{
  "head_dim": 128,
  "vocab_size": 4096,
  "norm_eps": 1e-05,
  "rope_theta": 24800.0,
  "bias": "none",
  "tie_word_embeddings": true,
  "parallel_block": false,
  "init_std_qkv": 0.0243,
  "init_std_o": 0.0,
  "lr_mult_o": 0.849,
  "decay_fraction": 0.76,
  "decay_shape": "sqrt",
  "final_lr_fraction": 0.0,
  "max_seq_len": 1024,
  "train_tokens": 284500000
}
MLP neurons of a small language model. Each row is named by its layer, matrix (gate and up: input weights) and neuron, and shows model dimensions 0-255. Each number is 128 + 32 x the weight over its row's rms, rounded and kept within 0 to 255. Numbers have three digits each. A neuron's up and down rows have the sign that makes its largest values positive.
After each neuron's rows, "fires after" lists the tokens most often just before its 100 highest values on Wikipedia text that the model never trained on. A number after a token or word is its count.

L10.gate566:105149118088154080147099136061190108130137138158202086122128137142093137144159177155122120177085162162096127137124117176073109154134140129123167176122068137086136109184107135122110135155130186082149106100112079192145086115139112162124163130127108138098078146133129208080118134150116114136121121151187055080149114148192144132072108124143153126115180128132123054203136126158130122100099071097108152141164125133122193155118096140099135146136116132084120134101116088104065100142094106085147132092130148139118122139131080092113161048078175127097130123133120169126115107159178121118149157185093196176121115096097151161126109185115166125156163118088076119157104159137090153094153107155154077115062135009108121142154153152156159128141144103128150142135110048087174169110085150
L10.up566:128139157130163193112116168120145131102076191172197113096146044108179224126126122167115108085148109129103153106113107159121131147140114128153120054100122135163150149134107119103132170086173144123106153089089098153095110179129130123104166139174137174166171101146149128126137164166104075159215121108133170126114154107179162100109138120096150162107186131064145097161147090126112066111116173143087180070116136114111136157107130107119161083110101108144146135119139139076113123072101075102188150125170114142063127133062096141134140168141134122140178143138087153130124135112097124139162131114130119159125212175145129123081076149090131105075191153064090147105122124127113104108153128023184132131067151137145125147106068100188127101124130109151113136131106099115191101143071082
fires after: " " 33, " (" 13, "17" 7, " b" 6, " m" 4

L6.gate662:138080155138149134114140122099140142162183157182098120115076098095093103138117107099113125129079160089099126113154174135081171155113116150196104160111125174152121129126120130129115144110107143117157154167147115187084141130108097172189156110175172094171154136133097101071120099195153128131118142153147186126111100120122127091151099127107169170117133110118091109144092146094175074119125107146134098085171152085078133110136196107147096102095178129093205086133133091165160148143116116131116148105163133141172181136097127143075098099101167146112090128131172089191083140152153134121189094211119148199152151115203137081104115076160143096099047146102144124092123117108127116066193086150074112125134131061096165157169107118140084123111065116075056157145158122157105138047117149
L6.up662:143137141205118099109106113158128154143185103110140078105149104158131172187110086086100175144115117146118172167133188171106117137150094118136168169079100144086109130098175107151148122039142133114153071105119137171175086145109118170116134185120155101128168139082077109112144048111128192119145147123189182206152113111148158161113176135151131136097072119171126109162138160150076093074102154115174182203134146174123128117052138134172170126133139151141110125132133114166102108128141202123151196168087067161093134139137136105062108141138180133086143066130169167095082090150153167155127082121138115140134083144164095130119105140107114170100173094091083114098112109114106112102092120140150129145096205090151138153145151125158096077124147126103144143150099080197149093111109120
fires after: " M" 13, " P" 13, "P" 10, "H" 9, " H" 7

L9.gate410:118153214093072097158080098079143138151142136118143129090127176157085131133111125100157134129122165102105099116092151120120167114214106048148100091178141158108127093102159145127129091144149106097122149142159091160067145149231108189166120108168170124102117148123149110087099108119098089131070139110123069088132148120111161116113080115150087117125097164134112076086065077137134133148120107148103138161131120145098142164143141085082103133141165126109202129079085139185135132173172156147122077120144083143132144179158122124129085227118118183126108112158160087128111123093149176094145163161139159118149149101184145179173122163128093163098130143169112093093080130119167150094165126129128116160101082098144138175057054133166122129125069094076072157163194124152123130123145112
L9.up410:170117173191103097118087178105106111163155175108087107095122101158127152123145115180130084068079134156112167153144099122171181140149099098083116132085151118166095141157134057157069130142103109064160091100171158106150131081170107124134135172137161152158117148154182187145101109082172112155128072193135124124134136149156087117162135110155117146061134154171171171114169106093108147160076151120218171159115189169159114170095096187160122149120106159198146175188131091108127108146105117098170142118093067114096151141179109061111099106143077180102127136153130113150139124142126125146117145095132128169150139165113193177080108128170115148084128112161146132121204052107158161142102142178110129161119156146098118162127147127167111133142101129203133169141114106094101177108152141
fires after: " T" 39, " m" 17, " M" 15, " P" 6, "M" 4

L9.gate449:153182125117107077129041115038105139100175153125098074098118145121111116095154107119150141100084157144190148141163188150160168063143133085073167117201151175112148106144091109161132131126173096104127114085119124111113130151112114192129162171150103141160144131105123151154096141127164107139138136157142078144090068084136149160116101125141160169154148171116108079146183126110108050091160109137122095142098103125108129188130187104089206142134152129093197083163142127104124126086161107133145102097096164116156131108121155141099117144097154125085061207074151100124111147141203113111132168126088132133159092107146154110136098074082103098148167049135145134148176122175135103110137138062140128142062120095130181130177173168128131154157089154136106106165132060155101103177098145
L9.up449:186159155123120161152120145167107138012128122122097126101076125106090161090102124090090101167131091097108107141159138172175138101117138129124126113152151110108140168115120170112114072153121154156116136128172118084091101184108123181114102174127125084113078052077142125076122149139087114118149159146128140065090166154099125130124167155133144127067166141149083118130119142133102127143221163136134110141092140115171101113147133107200138145088096105118136175099113119117166170123222160153189080079170149090145168099154159119142153132197166147165108123141181147124071155101137151134108126110056150057141126092090146128136111057108158153123088024124163139113141135088100120093075090142148151128126101127117127084144150122062129121096047179090117161129122135135106164082106117
fires after: "°" 22, " D" 14, "." 11, " " 10, "D" 6

L6.gate381:149092110158070136089063163172170108183146138090096135105180113144114129145164153162116172092066137112164128124101095116051095167118172141170114189131099114108140133088110130123104081138141105117138090157162147168089148118153151083123131120141140121123167108120096091120180119170060092100163155106092091102084055128063133150162164185167153177104165116097138199094162102136210128136078097175126051139168142144108153115129173131099168088194137115099164111106125127138138139127118152140115173066109117102085137131150118087062113153100144094128131150203119085159077161099116202149138151113137146113105133143143141193194143090132107160096165152151167079163174173148072106113155090145158107134108107056095127138112135114096133121114167116095172131061158113143122140119148149
L6.up381:142096110142097098090086194134149132131133128135119125118153090094164138132090135171087126142111117132158226102097132150061138096125098059216160082180112139131115157082116119134155136135172161105147124134129164099121161144090132164178063171127143147151123156111093133148149091189089103152153044131036126083102098111058116136119152164129173094103121163111167135163172144158136116078123167156110087120154135145137122099104165089158093148178096149117165131159104045155101108144180105149127146101102078088029186121135139114124087082136165099116088152156063097140111152133151162100157174165119137133125139167115150170114107136103133071094098057088072089120116161136115105106169133070112147087070148157176148116160069098135152107137107103106112095124178126139142132133115147
fires after: " P" 15, " W" 13, "P" 13, " p" 11, " Sh" 5, " home" 5

L9.gate539:153125126144138101122128155067092144174190123109209144129170062149131115147079119093132090073102158176148084160170129125110142104123171099112133108115169197107176108148078096148093151154175079088088116115153137065151179149156143133170089149081162127159101138148181147162075140112146161137112137171155116203151127137135165113181123090127079094132141099130124131131158107159152129125157137130167141098118106087141111079128136105104183157131116052123131173187120116121114108132045088101171140162113088154061134172101076139133113161115165134143109134162116099177092106133098101135143110075117110158151090167096084113135156145062108107149129114168083161165162051113119166180135143068123069131126047189138128086127102093168172141166129111156076112100157110155127064132118166
L9.up539:134128149143140101160114118129139126149085102131117073214138097129134117114149116111089102128095088212117115126107108168134106144120067148179115090127093115178076072142159131141033112138113078143141113023127116081120131073114140153150138163098140116094113135096195175164137064125092099151142152096162133120086154122149157113093120107149163142121106157166182113138111086182122128064141124082123076147100120155117153123194135130132222132064055198166188114147119122119123113180152095140098122099127107083153115132163076145147115106099134103136164117120070167122162150168104193095137151141125121122165124154146146126130138148197177101148137100106161107145134163141097165130207135144112126054109124155100093179071080128139099171146150124144126184118108170117071167125131083
fires after: " on" 20, "On" 10, " –" 8, " May" 7, " October" 5

L4.gate86:123131119095115178133121101107094149132129180110138129094045142110097128145138109098156120151079062160175193109165132182132176122158107147096085103107127137140121140145112109095097116198114164078152093155204102106116151099163073118106134099123114121146142180058081128102106121143139146150125181109132108099197093162117114121136145132163128125099093084166089150186182132143171128084157190106136145104161145106126137142128137158184137060141071131233118144113092160101096120145105062112133045185134143144150180204136101073173102109113128083178104099119127119122169080145138159138152138168140128117149121094148100156102167124119097123124178110181102190106130080146192131128058194156160050156105136131186103118104128159152143098141111160127093125134144116112085103117146149
L4.up86:102151133144133146175100116070161124167110108101088112106142159134115130093128114160138145088077086112168180184144039157127157177149170120166147131096155133196147124143102085115110153163126182153073209134151129118122076107117174169174186098141094145058228128118106093148152139121148097146063150168116075132108077141120113107108107101175133110142180089106164116127148152122122161095149061187124121122136089100122118116112129116153073160075121198118066114111128091184079172099136088104102166121118134095131121118091067131100154126153174126149133109164171150123153125067175160132095129159116105124063139154077151155124074193152138074124091100107081101154118133141153151150111120136132144116084112194134173111149051098114134098102076177153117111153120104165165114127153112
fires after: " Votes" 17, " Candidate" 11, " Party" 11, " %" 8, " " 6, " Title" 6

L9.gate416:144143165156172127114140091127111096118132085093200120128155144118056093166059124102114108035159105110125096105137126173134107078114162194079142026067112123086190081128168143113102147169157143161132116168106158092109188143105124113142064165117115061142132075142111151123090175111092145098076160143166074163124146080084094207140120178176169098132075152120166134175134125137133130138168165099134094111117161151164101108107134158156152117140150130125163114139132123178093194119121113137115117141144164139090084174103104118101144159122095156098130089137182123075076042116198201134167132115120134195111119136136151140130076120157104128170162159078111158156126094134139113189151124120167125138162102165145110118122128107125139135159130161101162147092141129183155142082088129
L9.up416:106178154120137064125136152082153163072064066151135043073133097142110104162086114133141171109155093169117068096132135172157138113137139149138043074167099153104160107162156138162159129166163144143107120145183114201053126145092164119112099157102083106143155096150142098134081157131109138152175178138077049122137162083100094125199132173118154110111139107134121133136129125099173095144120185065100082144159135109120091106077137104130144089130141180136151093154125109133137109107070108153067118111119107147155115161119102178127134183092138124137121109153178169131099148186177074105150112148157088100121138140102105138160211149138107089190118160127098108148128096106137091146116150086108109139169090138168225169149105094159162089139139111091109139078150121141087087103149103
fires after: "In" 28, " in" 20, "," 8, " In" 4

L8.gate287:151151168086169122060085101143129113136140175089153103102075116149101094182116114121143114138121147138143162148140120126077117126210171103155076133100143132097092101113161127149161111123107121156168067126118142098132122160201133112093162062092147088127129149124110160136101107170124045161152107136145075129130119119145124088177170089139156148142160148156143129098125227123219089117112134155085103158123181118167111156161128135192075137121079097187121192164133151097107062114132112161183139169120136139067162123108071057130133155136155179135090156103117153109101144187162107094098105103115170200128104162141158115150115104119112165144080144137114099170134089078200149145127108169142123094135078136087151139093174117147157150141110109125143111089116081110125054113115049
L8.up287:162072147100124130139124089142127166169138101140136111170108060063142160128148074102094067156187108111182053114163127178150136144064107147122115143136107161069120154122121156166122094153094126182138178110159104111167111111103105144172116113117164107128090108122183123111099102081119111180110116160141100083180139150085159151113094070152106081069155147133088130126193104068155159128152174161108094098100089073164109227127122109137094138128145135117133134171150131119136108168092092079121098101112142157111157164068097171155171123187149129085122088142147152125161149168128109070110175128114215106124140194120106126188109177134111133135109118168187137095144107146119189105159124156124176123087139124112051206173182152107105133111094119128112116118124108177102119077130131
fires after: " In" 24, " in" 23, "In" 13, "St" 4, ":" 4

L5.gate554:150172131122124139109140107075150128165113109112162165158117154109178152154141135105098086103164153168116098148100161138056111143119116187160125135119128193149139092087157103124140040098157134106144117059171147083140109096131091150180106139140096132109135111115089207089043095111179100117137092149096107109136101143128141063112109152146127126101086145097138113153107133107099115102180127126102085146149111184118112195116119101123170099201118136114136098149139135115132150080192109100139080111117147109107120116113180080109175060057124186120126132114146148154153122142133092132140152201078116085100102113115099132105185151170181054125108113081113140154126133140167117083148062090146149099151150052139162122156135058111079141100059152153146128113125143068159147062047100
L5.up554:172142178178186148131136128116123097133075143085148124119114088197133138159111118131078104125134119142110098135094129102145175198157091138134134112098115109134176081075133100118101096198124080145087126114114079078167088137138102135079076180140111179110082163150108132135130191129140123101122172105165159156067120110088132120114104144128157061122127139090096144168145119123084064171144140059115109176118125140109104114145080096109110082075097140100198109117139128130176154143183178147115132149135162172144103123097078101137128141136126142137127231186094126112118103027162186086091186085062156148102154198131147138153098124110106099117148079179146130167169150124151126134119150142169159158135165148119061155130085138146113090140131116097082149158140042116154122124100153
fires after: " " 82, " (" 6, "–" 4

L6.gate106:093099144117095108116143121106130144059125151132128164111131067140084165094103123098170122158142049126095110107076079150125109133134143129164185104136117147150173095133146165111088132163114089114086114177166117086101112121150180206140071144107154111107117130104155181142141169141157044109180179100132108117141125080136094090145168136066112091153117053114125103106153190099175160107144108103112172154145185154051108125149133160082131166149117094073155193105113131120111104092082131152134091091140059170109142101077145127049132159204145130116116101149104128151127145167151146080126163161177095164145129111122137201135112128091157128123164145177137158094157086083139120086163091098156108120164077139116106169075174188126112131140115073121132134057119086140118090166092118
L6.up106:129123185112113154091026184134138117100122104170098062108141143126097140160099106131066114132163139086140165125104109134134179119110183183133159139127082105173069124099140105126144146163111111141116196160172132085151111106126166122133133129113135124096076138164142114120155113132108101149095105159140136117142111115066111092152197160126141115101136082102095138147140076079119074111069154148126166106106175086113083107167084156143191130161109086156066114110106129112131101172152148121130129090117149145195156121084157201144063185170142121108121112150157122093149072133118136163088130122125170117086109138170079163073151120101088153160163103053103104120194130150161137095171110106104219200198168139108158111159145075161093120149153138157136115109164169143105155177110069
fires after: " U" 17, " O" 10, " l" 9, "″W" 8, " un" 6, " (" 5

L10.gate235:145129152161112091116150151088139137138134125105103117140145182224115174085132189100102080114095163126045097110149163137082154113110129103122142135092140131187078073071106066115084134151139061081171165205087130165174179138123143127159103129198164161112108113104093141090090124146112134165160137159183099143148098121125126132153140095123206140141087094168059137120146149176143103052086117171155137140152100097109107135116137082138146125100114145112128107134136127099109165145128120100100111121101167120089175123110099139103124095069100093104154059078130131129126084134135163114212140087143084149120097153137099102156223089104133147160098187129077142170096082142104077148184214109121096153129143105092090123131105168151139137160141163143072129116165110147111137131168122
L10.up235:119075173122065102160082117112123135150124097144210127105157153198115114121092130137146147060079151068072099163155130173176131114131130148145130145109121142105104121096110160137109136137121116145107195102095124133148171114120138143146183116161097112100074144149085183119131118114124159121081113103190146104121134084185080156116097137153119118080126144133113082093118184211073046112161103101118104122150148086116216112184107125166147113181154123148130175183099090132102152144169087083055171061151136129102159099114137104076101135147149142122147142144161112122110151158166143098105162080076085162169124145143118159118113147127134091106111148126143203199144134158129108169140175158057137093102173090159107133106149149175124096155069164128141125197122148186154143181145122
fires after: " |" 24, " on" 8, "25" 8, "On" 6, " September" 5

L8.gate19:102111180136210070158111135202141101165105155114177107119111132137056156149149159117118135121092099111152163142110105100069119085121137147161075122165153137113141121161149097146115094117173133119127182163052144149114134090091166091157144156104123093107150148114108169068176158149152126105145211111126107095161034114143163104081107133141086088128102123170119168143102102149174095085133106110093126111167198060146096068157113114108128107088166147164134179183159166137099089123142091152137135183107095115097166090113084091131108186123149102125197130073147072123144163122155116084163183148148079095144110155104151090077076169122145155126162129140123116156106173138129157134158119162158073156114143140072177164130131110167169105134158114162175156066173175136101137132113165
L8.up19:133172111093135133137173165110162156074125117156208141129147089122103079134113121115148144150131132130153067074096113169092103109096103094159148132183091112179086095170093093094111116130177133089093126131114143122143152158123118086156122083109191131143086158139126148126127130173174104136162093118135124151124207157108133079212104155041146114091175112155064124128111086135167120083144150163119109128106108110117097127128143143167125094139123157131084081097168072168136177122089113102102086103188158122136150178057148167099191150163196099190107176131162166113177165031106129126179108150145152139111162098115141064172151100102140108170153126094071069130190100192152097141156098178133146113163133151086133133140126167138091117133123143124091117115131106116079168100165134
fires after: " in" 20, "In" 16, " In" 12, " until" 6, " con" 6

L9.gate207:199131109163175142096057143107118146153102123150183057089085149167147100178081065147192127119088136120132139113098150095131219109164124088155084087127182128106123120079090131128122137092123170098135163167164092170093179123147097170136099144104168079131138098121131163110091099065098155176161119148155114126137112117131112113108098161157116139164097138168113139090078082153174130099107174120172128098099105091143091175057108098114112109095157112141144101095064142101089082121107106116173114093093133085168154083043121100130071123163144121127121103137156098128139145135170134100121120135121146190147109179135087145138052120155102098112163101170170106147172098134119064199132161148162119147180162139192098140117073153194116142170104147125079146110151123095121099137111179
L9.up207:131083069173118164125109103070139120128178167203184109074141107186066121139131093088140112076150123138099119115110198163142111134064100153155147169157093101115127129071134106112112104098154170169141133169127137129104115173138192144153155152159115121186159137135127148107130113100051104096125175159138188143087129154114094141126155136123122105130119121083175158112107216110172132152131161071115122110156096157163077146132136069169103124136171118149130146122064130207138143116139132134156112105149186123118160122059113087096088102148149108098109184220160117094108116102136148101161099122174067149096084110083097164120139147104098172130198098116147131110116123099066146123125170088116098141178100189102145117112111111094220079093111103140129118111090119119140123185087158
fires after: " |" 51, "rab" 4

L9.gate3:141130089155092080096143169142073129111131071110142178075088159121174024105145058082136147186134124111092154089077149173116106088179081150193123136088169131125112104154126127160158117215138127092202150187170159146171100125108113096088142102120130170152134121088109143137151088143145076068172132106048067165128141100153112100171168179121122078072142151166137134135109126130154141139116120128086126140170156155132135167121185169110123092135109086133118164145108089110083154129147181148081180111157103128145183144118151149076142130115130152135096157090089130096182080160138174110145145161159066151168098096114114114168127096068119108104161139164110109102168118123175116148146103090208108114083129155120141135070127139136115107179087151096105178087151140122145127117154101
L9.up3:105104139171118148131096164153117105163146101164096143098130099092099156111072121146131088183182149101152096103105134097133105092139199092084125128135124149111119126157145150223098100131113150132132130121146171129142122107148113146119078097202166126134167114124156086146140083182144138079123098112093124137078057106129127153146115164113141129165168119076155118125138129122146128120140157141094177159180129136106147139095130214209090149153162134112130137151123101153113123104149121204159182066118208107150088151147175151127177072183165172108151129110181179166125111115154095132157074147096075069135097126164134139119108118066115085165115082176175107129126140077189119124100110111144133187155135099154106066130093130148106040101142091126162153173134087176175141208158157
fires after: " U" 24, " al" 10, " I" 9, "U" 7, " O" 6, " A" 6

L5.gate560:102152150101143124141146152092096162082124120098074073141116196156115119075152112137091084174092082157093121115134117150139116104141154041122181051174121123082167141208166121143135103107102088061129096080147128145110130185072079140122124075091085142069101129180114170130130102099077128090109107181105124147117185118150168124129153157118128084102147143087070148120126156127155088127179160091097094098187145107178102089148052143096178103091162101124080135066147091165100116079189121141060095130109117068124121144077173136092130104102173124100103083116126175099136110166083041140136108138122118098125168140130143116083156103144120102141113096128096142111150098110121183120123152090088166123134152141072127132048131106130129076136084099155109116133077125136138138119131107
L5.up560:145161140172077113179123147114118110086119126168125141100193133129092135164158131131115174137079121112128097090206140153105152135111119084114135144076127106105171127109145172179123071110090122088112083137119166085087118221110112143062077087103134155148130135149142139123090124132157192172136155111149120178196172096164165162099164178169180126170100123116130105096094138101113175170116116086120080164179073172154158140191097171106091113169152089162196196181082138188142160068119095123127132119135164121155096116125144128213157086191128137139109149131113151164084102126132156125177129155148170124108073153140135118131137153123126130105124075145181105123120114065083127057083137124110150162065147096109142190112137074148129098075104115150115147139107148138086107101143102
fires after: " (" 17, ".\n\n" 16, " \"" 15, "\n\n" 5, "==\n" 4

L11.gate605:104146085162107119097144081198180117097098147151062122103095048145144132145116149045129144092149134153123131117120191148125132139153131106180093098169160171159104117151105163187124137125198122119131106060093053125103078173137111121074110104103098088116126157128123133085116133137089105146190133179059071159125103116086092136157142131134080062131172097169192142121134145127140158120091105149138119108101170115128124134098168141134151133115071146049178117117131110140161152104116107165148102082081090076095103101074088090108139132098141121089134150133125102108118122125114098097194128133110088075152135106170054140146130128099093056138115118105138150062132085140127086140104200068133120118147083166081150135150100171113183152150158102116084090110128096086094118202126145
L11.up605:153124153097133097123148114154123118105130144129135132177113071091079123110100074128164154168160183089112090175134169184164110184119159118159124166110127154155116174142125178093145121160157144167173147128100139190072123124083083105173131104097147093132171076206128130121148139106083039129122148150147137087167132132114129101175115152110110060086099131122168161084110176171162161153110116076199133091150062158188149114138147144129082109122108070073118111111127087088134094102103131099187115144142129155106107125120122111178141095171130113113102140219085129108141089135146093068156145114189127185144103104207102154118143206063128128213132108189077149131100089110112072112128125104057172117152109150097114132145098126129102144164151137094103152133142103106112110120112125
fires after: " the" 37, " in" 6, " d" 5, " his" 4, " late" 4

L9.gate633:066176093130154091155122102071168072126147129113172116144125134190095145173130134106134145144146086139100083092124116129124098112140114191083128112077109112128139147132161145132113114140142111190152103109193135147060147132190158159167058092099111088116107127197066141154119134106127099138130166133049134196157190151089166108166147150105108127149194113158161131148155142130170178138172151129089113123094171141153175159155116179115105138174147060090130052076148081134167065133172137124118117161053088124135122126122081103098113098142137115127110150087087138126117136167127125073123133157158158141158122168114138093185162130159142125101151123091103121148140152125123113140218179049153118111102165152102123130072173143121140115156202135097150136158127048182155141121182112
L9.up633:163085144144133079142067121117184141136101140181122147117088116101130063137094105112083095132140088069180104138113175117104115105086128103140115131049114114048159097135114151137088113140107100165061113165113065108095146156134207092142145156101099104134137144146108105116108163112047118111140218166130150130136080107126155159125143135171138158159125057116138112046080094082158159117109153132127117146096125088116168135111114093180152152113097119080113150147132168095171146119151128115125103126081105131087118128121143123134129187117124087125145102103082114175041176108152179107208124100142100104093138161140106109166090130181108091169100074114206124134176137131137126136147111126119082117091178064111153154059112078134156135168127185116160143103054128098095103112136164
fires after: " (" 20, "-" 12, " sup" 7, ".\n\n" 7, " \"" 6, "In" 5

L8.gate610:095094165157163152109145168104163109109113173114149089195100127161117118118187100095160085133131154141145120194150155169181120107083137090125162110103162177171131099152118176162116213124112085104092129094143087179066025085150159136088081122140125187107103121105104106155101117081132111184240117179120137077141152148123100088115116123173127086091101087190126143127147169116162085116124136108198178124129128118121084104107126143151170089127041095185146110153132142182143132143085151138128071161154120150094099161122088113125066170125162121131129145178106136149139082092137066177143056161117130146149129141113148150148161142092162156111161127100129175157122131123124122167139126104109143152169085119118085145127083137184140122114163052110112175128138131095151115171122113
L8.up610:066133047142112080128099155154169138120118155112093113095192115128126140162130110138179148109179134105175161127117090090114161150171129169168117150112092147120131128109127176114158068143088157126063121105154126157129127159082177181066150146155104115155118094131146085105127098118164070103121180149128141111187160066115154155154161173131093148106110130146127150041119130152212154164093169167191179096120136174067162155124119143095155114126138098077127120150122114047128121137120105217132126106153071147106123082134106172159118156168126136152144131138066152105105188156118099051107144113125075129152131171129118156115129132153121173099080129071205147101164081141097143175091118138118179177154129096092128138129122185126120058142152113130095107094120141058122143142166160
fires after: " in" 60, " of" 7, " a" 7

L8.gate135:110176147147131164119112109143102111066117130108156180141119133131086125109152058128111149150097163144118133092108156098081123109116135166126153176085169124145151107045120064093131187160091123169109121086147116151154192106124089137128080141165074170102166136098079107162086139136093145107208174112105099180137167121129169126147142156132123200164148152100138159135119169074135105137116149171148117151159123123190120152163163138190147091087129159098106140143140170099076139188198132119115135099094119143128123173140101166105126152113187147078132114129132124123169112133119137153142105169185145095214124062173120089159150119127193122188101190110149175137203160135092123091151067093195134109084172120137156151135120088093156105124099175166110114114161162055141144166096168
L8.up135:168105125086117142175119074133088151148091157130147097188105109102134101121133114078216104165126169164107111079111153144109133077164116103172151092134096150098159134104107194087116172114141077157119108184186078125132110134185102105085159144154097152129127153124085154108124215126151076115123181126074173133131110110129143178139041116129117115162120103097081142124145132168099174152123156124131078110097148176106148121127139192148050138124146125115150168146119177191087155138153156179064082101169136143127153119123145141162168069139136132110098113138085083127149134112079117127112140129123112088129115123071138197134162136135161066121171167202138196135102083113108126144105069098160145187142195113102123132037149165120136119141169103164100078123114131168153125152159122
fires after: "." 25, "1" 19, " |\n" 12, " " 10, "|---|---|---|---" 9, "2" 9

L9.gate4:122133135143112132104074125133161099122121163145097118160158203181103112132115158080154157130097113130166193139100127107097111127141138125142097210082087162195114135111133188090183129141048177123083115140138152111114114128134098116115139184112113099140150103147130150079131113130145109109136150194123111125145082117105117190111070193155147106079127170132159138127066130153114146093127113164142142103084111131127135154148129107190094152069118104164080122097125142141119141171152128151122165134056140181103090177165128045110178122096161159113112156116152058170152229168176102091108133181077148156136150115103129130165106113155144150102129161160151094172091099094170123095141120110168098120162147087149106100091115101187127123160067053165109193095109102119203137131086086
L9.up4:110078132111128119156083125117130101140087153159102122138144155162114105118107163116159129103164095069116117131094140102143119190136112148124105148126115120127141073176124136125152152161144115197115122152075119139134142163144120141186185179119187194050089098118135136161103105128187149166157070158155105191133075146115117142204095098115170136096128145035074140142119081140113119137112138118047110183097107102085132143197128163112126137192059118215122093155158117103158137088137152135080163164134160107105085181087185135146149171160192144146123126084141127073123127094128118147145164125163145120102147179112167138171144104117161116148097114125100114149176184138110142130116153184085112115140117095153172150091119152134124098145159144133098215220086183139075137093137109
fires after: "," 23, "–" 16, " " 13, "-" 10, " P" 5, " (" 4

L9.gate363:084109167140096122088137105132159103091116087110129134156168121139122145166117154076153121170084157134096117151123132161133188141094159172143121119057156158059117079137152095121111181109133109128190128152184106089094083136076098164192095132145172109145089073155084104172127167122106063102139126124129184131099120123176062115109107137161097083119106093135145071105116148130041086139131145127134127188128159119137156168097102089138126151090130156153163128090150095084175096144120143117131079094142118098095090139100125166082080144134182156081161126168147116146076132103134061095140150169094103185123145102159195165169173143100154211118112114105195116153174147100100067154119074127172097057124145086078138141142109065147110101096128157110099147130125130082154087164163159
L9.up363:122162165137157140107141090139151104146119156227075159172187109084125070124143155083168099119142166143157164126115128147173156126090169098116107140130129117089084178170128123119169100117149152159121122169144109127114149132141132116084182070161131130142112135221100138101144049135128082101096109110092090161105132115152080105157205122130126040124151179139120176085111118143137170120076136092144096113136141082133148111086110191174146155186114127099151046079144099062142094097141207108072145161136091152124119175099177155085129153151165142146100187135183104113124148105090159101158131187075157186113130065106150137183157117121093143098104149083156133138097108110111118152079131149121171125159102169140140155167124159181120116078168132122097117149105121129083166151150152
fires after: "," 16, " in" 15, " T" 9, " a" 8, " t" 6, " the" 6

L8.gate88:095146090136179127097139065091156175144079122100113118130135133150133064088107133101110166167146084163163138171136151113133098095133187099127116143120066142133100072162111069113170159162109082174176148110113121125113082118204090077103146085155080104130084193096139180103108137104153157170164093144089082134155095174140107144208088085113080157156140140110169120088081129131161173121144096148117156087100070131088149087180149175087138142125139114156193095163166096139194108142089120112107131229094147129090112097130134112126161144151121083101124190107151140111096123119087104123130095126125079064111108138155100124120199124109106086143102121107154180124136095179126106195110194079092101100125115138124143167136113189137180155108137111135138091177139105088087122139156123
L8.up88:085109151165121144138151142152130118134103129078175160146127093146152123124120099154151092150148109135120158133109195121088142193098131103078091154135104157106068138123153149174165175095086177138081142072094095181100120139099171103137061105160086179134138087119137168111095110108135068066133165170055151119200167072149130133079121175119153152169111174122129150101101124147137083085134165166171121144140129105128122165146098120182115123180161144117153069016168102100083153171144146128135094112193147150164125148106116104165090081129121091111113145157137125148121161118112128143144121127133159126138117138090146143246186078117088129152111155148091132071148194156151099145143076154118128116094120159121150140143165143158083116139104155118149141171157220131210131100152103
fires after: " the" 29, " a" 8, " great" 5, "'s" 5, " as" 5

L6.gate214:152128102169095096084112143114144080113104121104071113125113091126117184144106118162079137081148157093144092113113113170117199139140161174110177137171147129125141089153124108091139130098154108100106150158131179139096120104143170081111130226142178062078148111105110172126132121101124067089136092155100053109110142095131177103150169094172128149107081142162093095105066078133121157105146159148115147142083164161058210148170134088126152158133146161134167093119087135150115132184139132099103142082112177143146112134086076156066064129126196127155090148144126081124079083079189107180086164181145110117112114123104098075096166158164084142111161121110099147093135131095192132137159136107132181127127075104152154149134171199125116160111092110107107172106159159118145092163160087
L6.up214:121134163158141193142077109155137141176106129186118132062116093145165112140135146123166118120072083159075054145177106184109121097116160127073135119159090142119124130117128116174130088110097118143145083131150132149151128115139133092140196091163216171141130136141083097162175154127170133114207060136146163106149129099100124147137176131140154112148124123136141123114123135130101145169099121131097125121107100146086132144113092139146123102135105099135122139115095125088150142088099091165108128074113098105102123149140150114189138202139142196135111143104116063154119161153080151161220107102085153143120099134148193123158084120084141210110179058169095126166057122113118131103048099118098172106091126184119160066153103130068139153119115091153152081150158136135037125179087171
fires after: " R" 26, " T" 21, " P" 8, " J" 4, " s" 4

L11.gate65:145097160147155090080105171157101125125067131090151125065138176170081119200100052129166175149137139178109150108127079140155136152084079159102097098121122100126162139136132079162121154091160192140124137122137133185171182097134185121167092160128132086174104109096103068186088120152136171168165161076089061119143110111129104116104177109151213136193181106144131135153140091127139075089183136108118095151124097115101101165099137112153133104064086102177101109129103159111120126109146150166129096142069067158186173073139077125118112116130195088156079100102117168098136111145146144090190133113106110177167113146127140100139137102114100167116127099142113152120114121124153157127147164135152061157123098117148124103122119111072121103162122183038102159109173136169160128126171104
L11.up65:111148146142106107155114076142152252117150107171140155112119205154135162094084140187122092103110127118111120081150158118100154142132155137123097112137140121121146066141197100116107134151129141057135175160115133159176159140160099159143142140200139111120130120166125116173139110108118142094103107145186070100101071114106114129113135069157118088130121109117109110121163159070114111118124074171149168149107138098120118170137119109060097082173121121118108052185138096129144105137121101180110086109159208140111146154074122147121108139089134134066145093150180123097162122170107161108097179106122081114110045149086067152070131092167078075160122116105115137119058084110101119165065141048144121133119116157169165160149114076168157092147096093098125108157111173116159108159119170
fires after: " |" 60, "25" 11, " " 7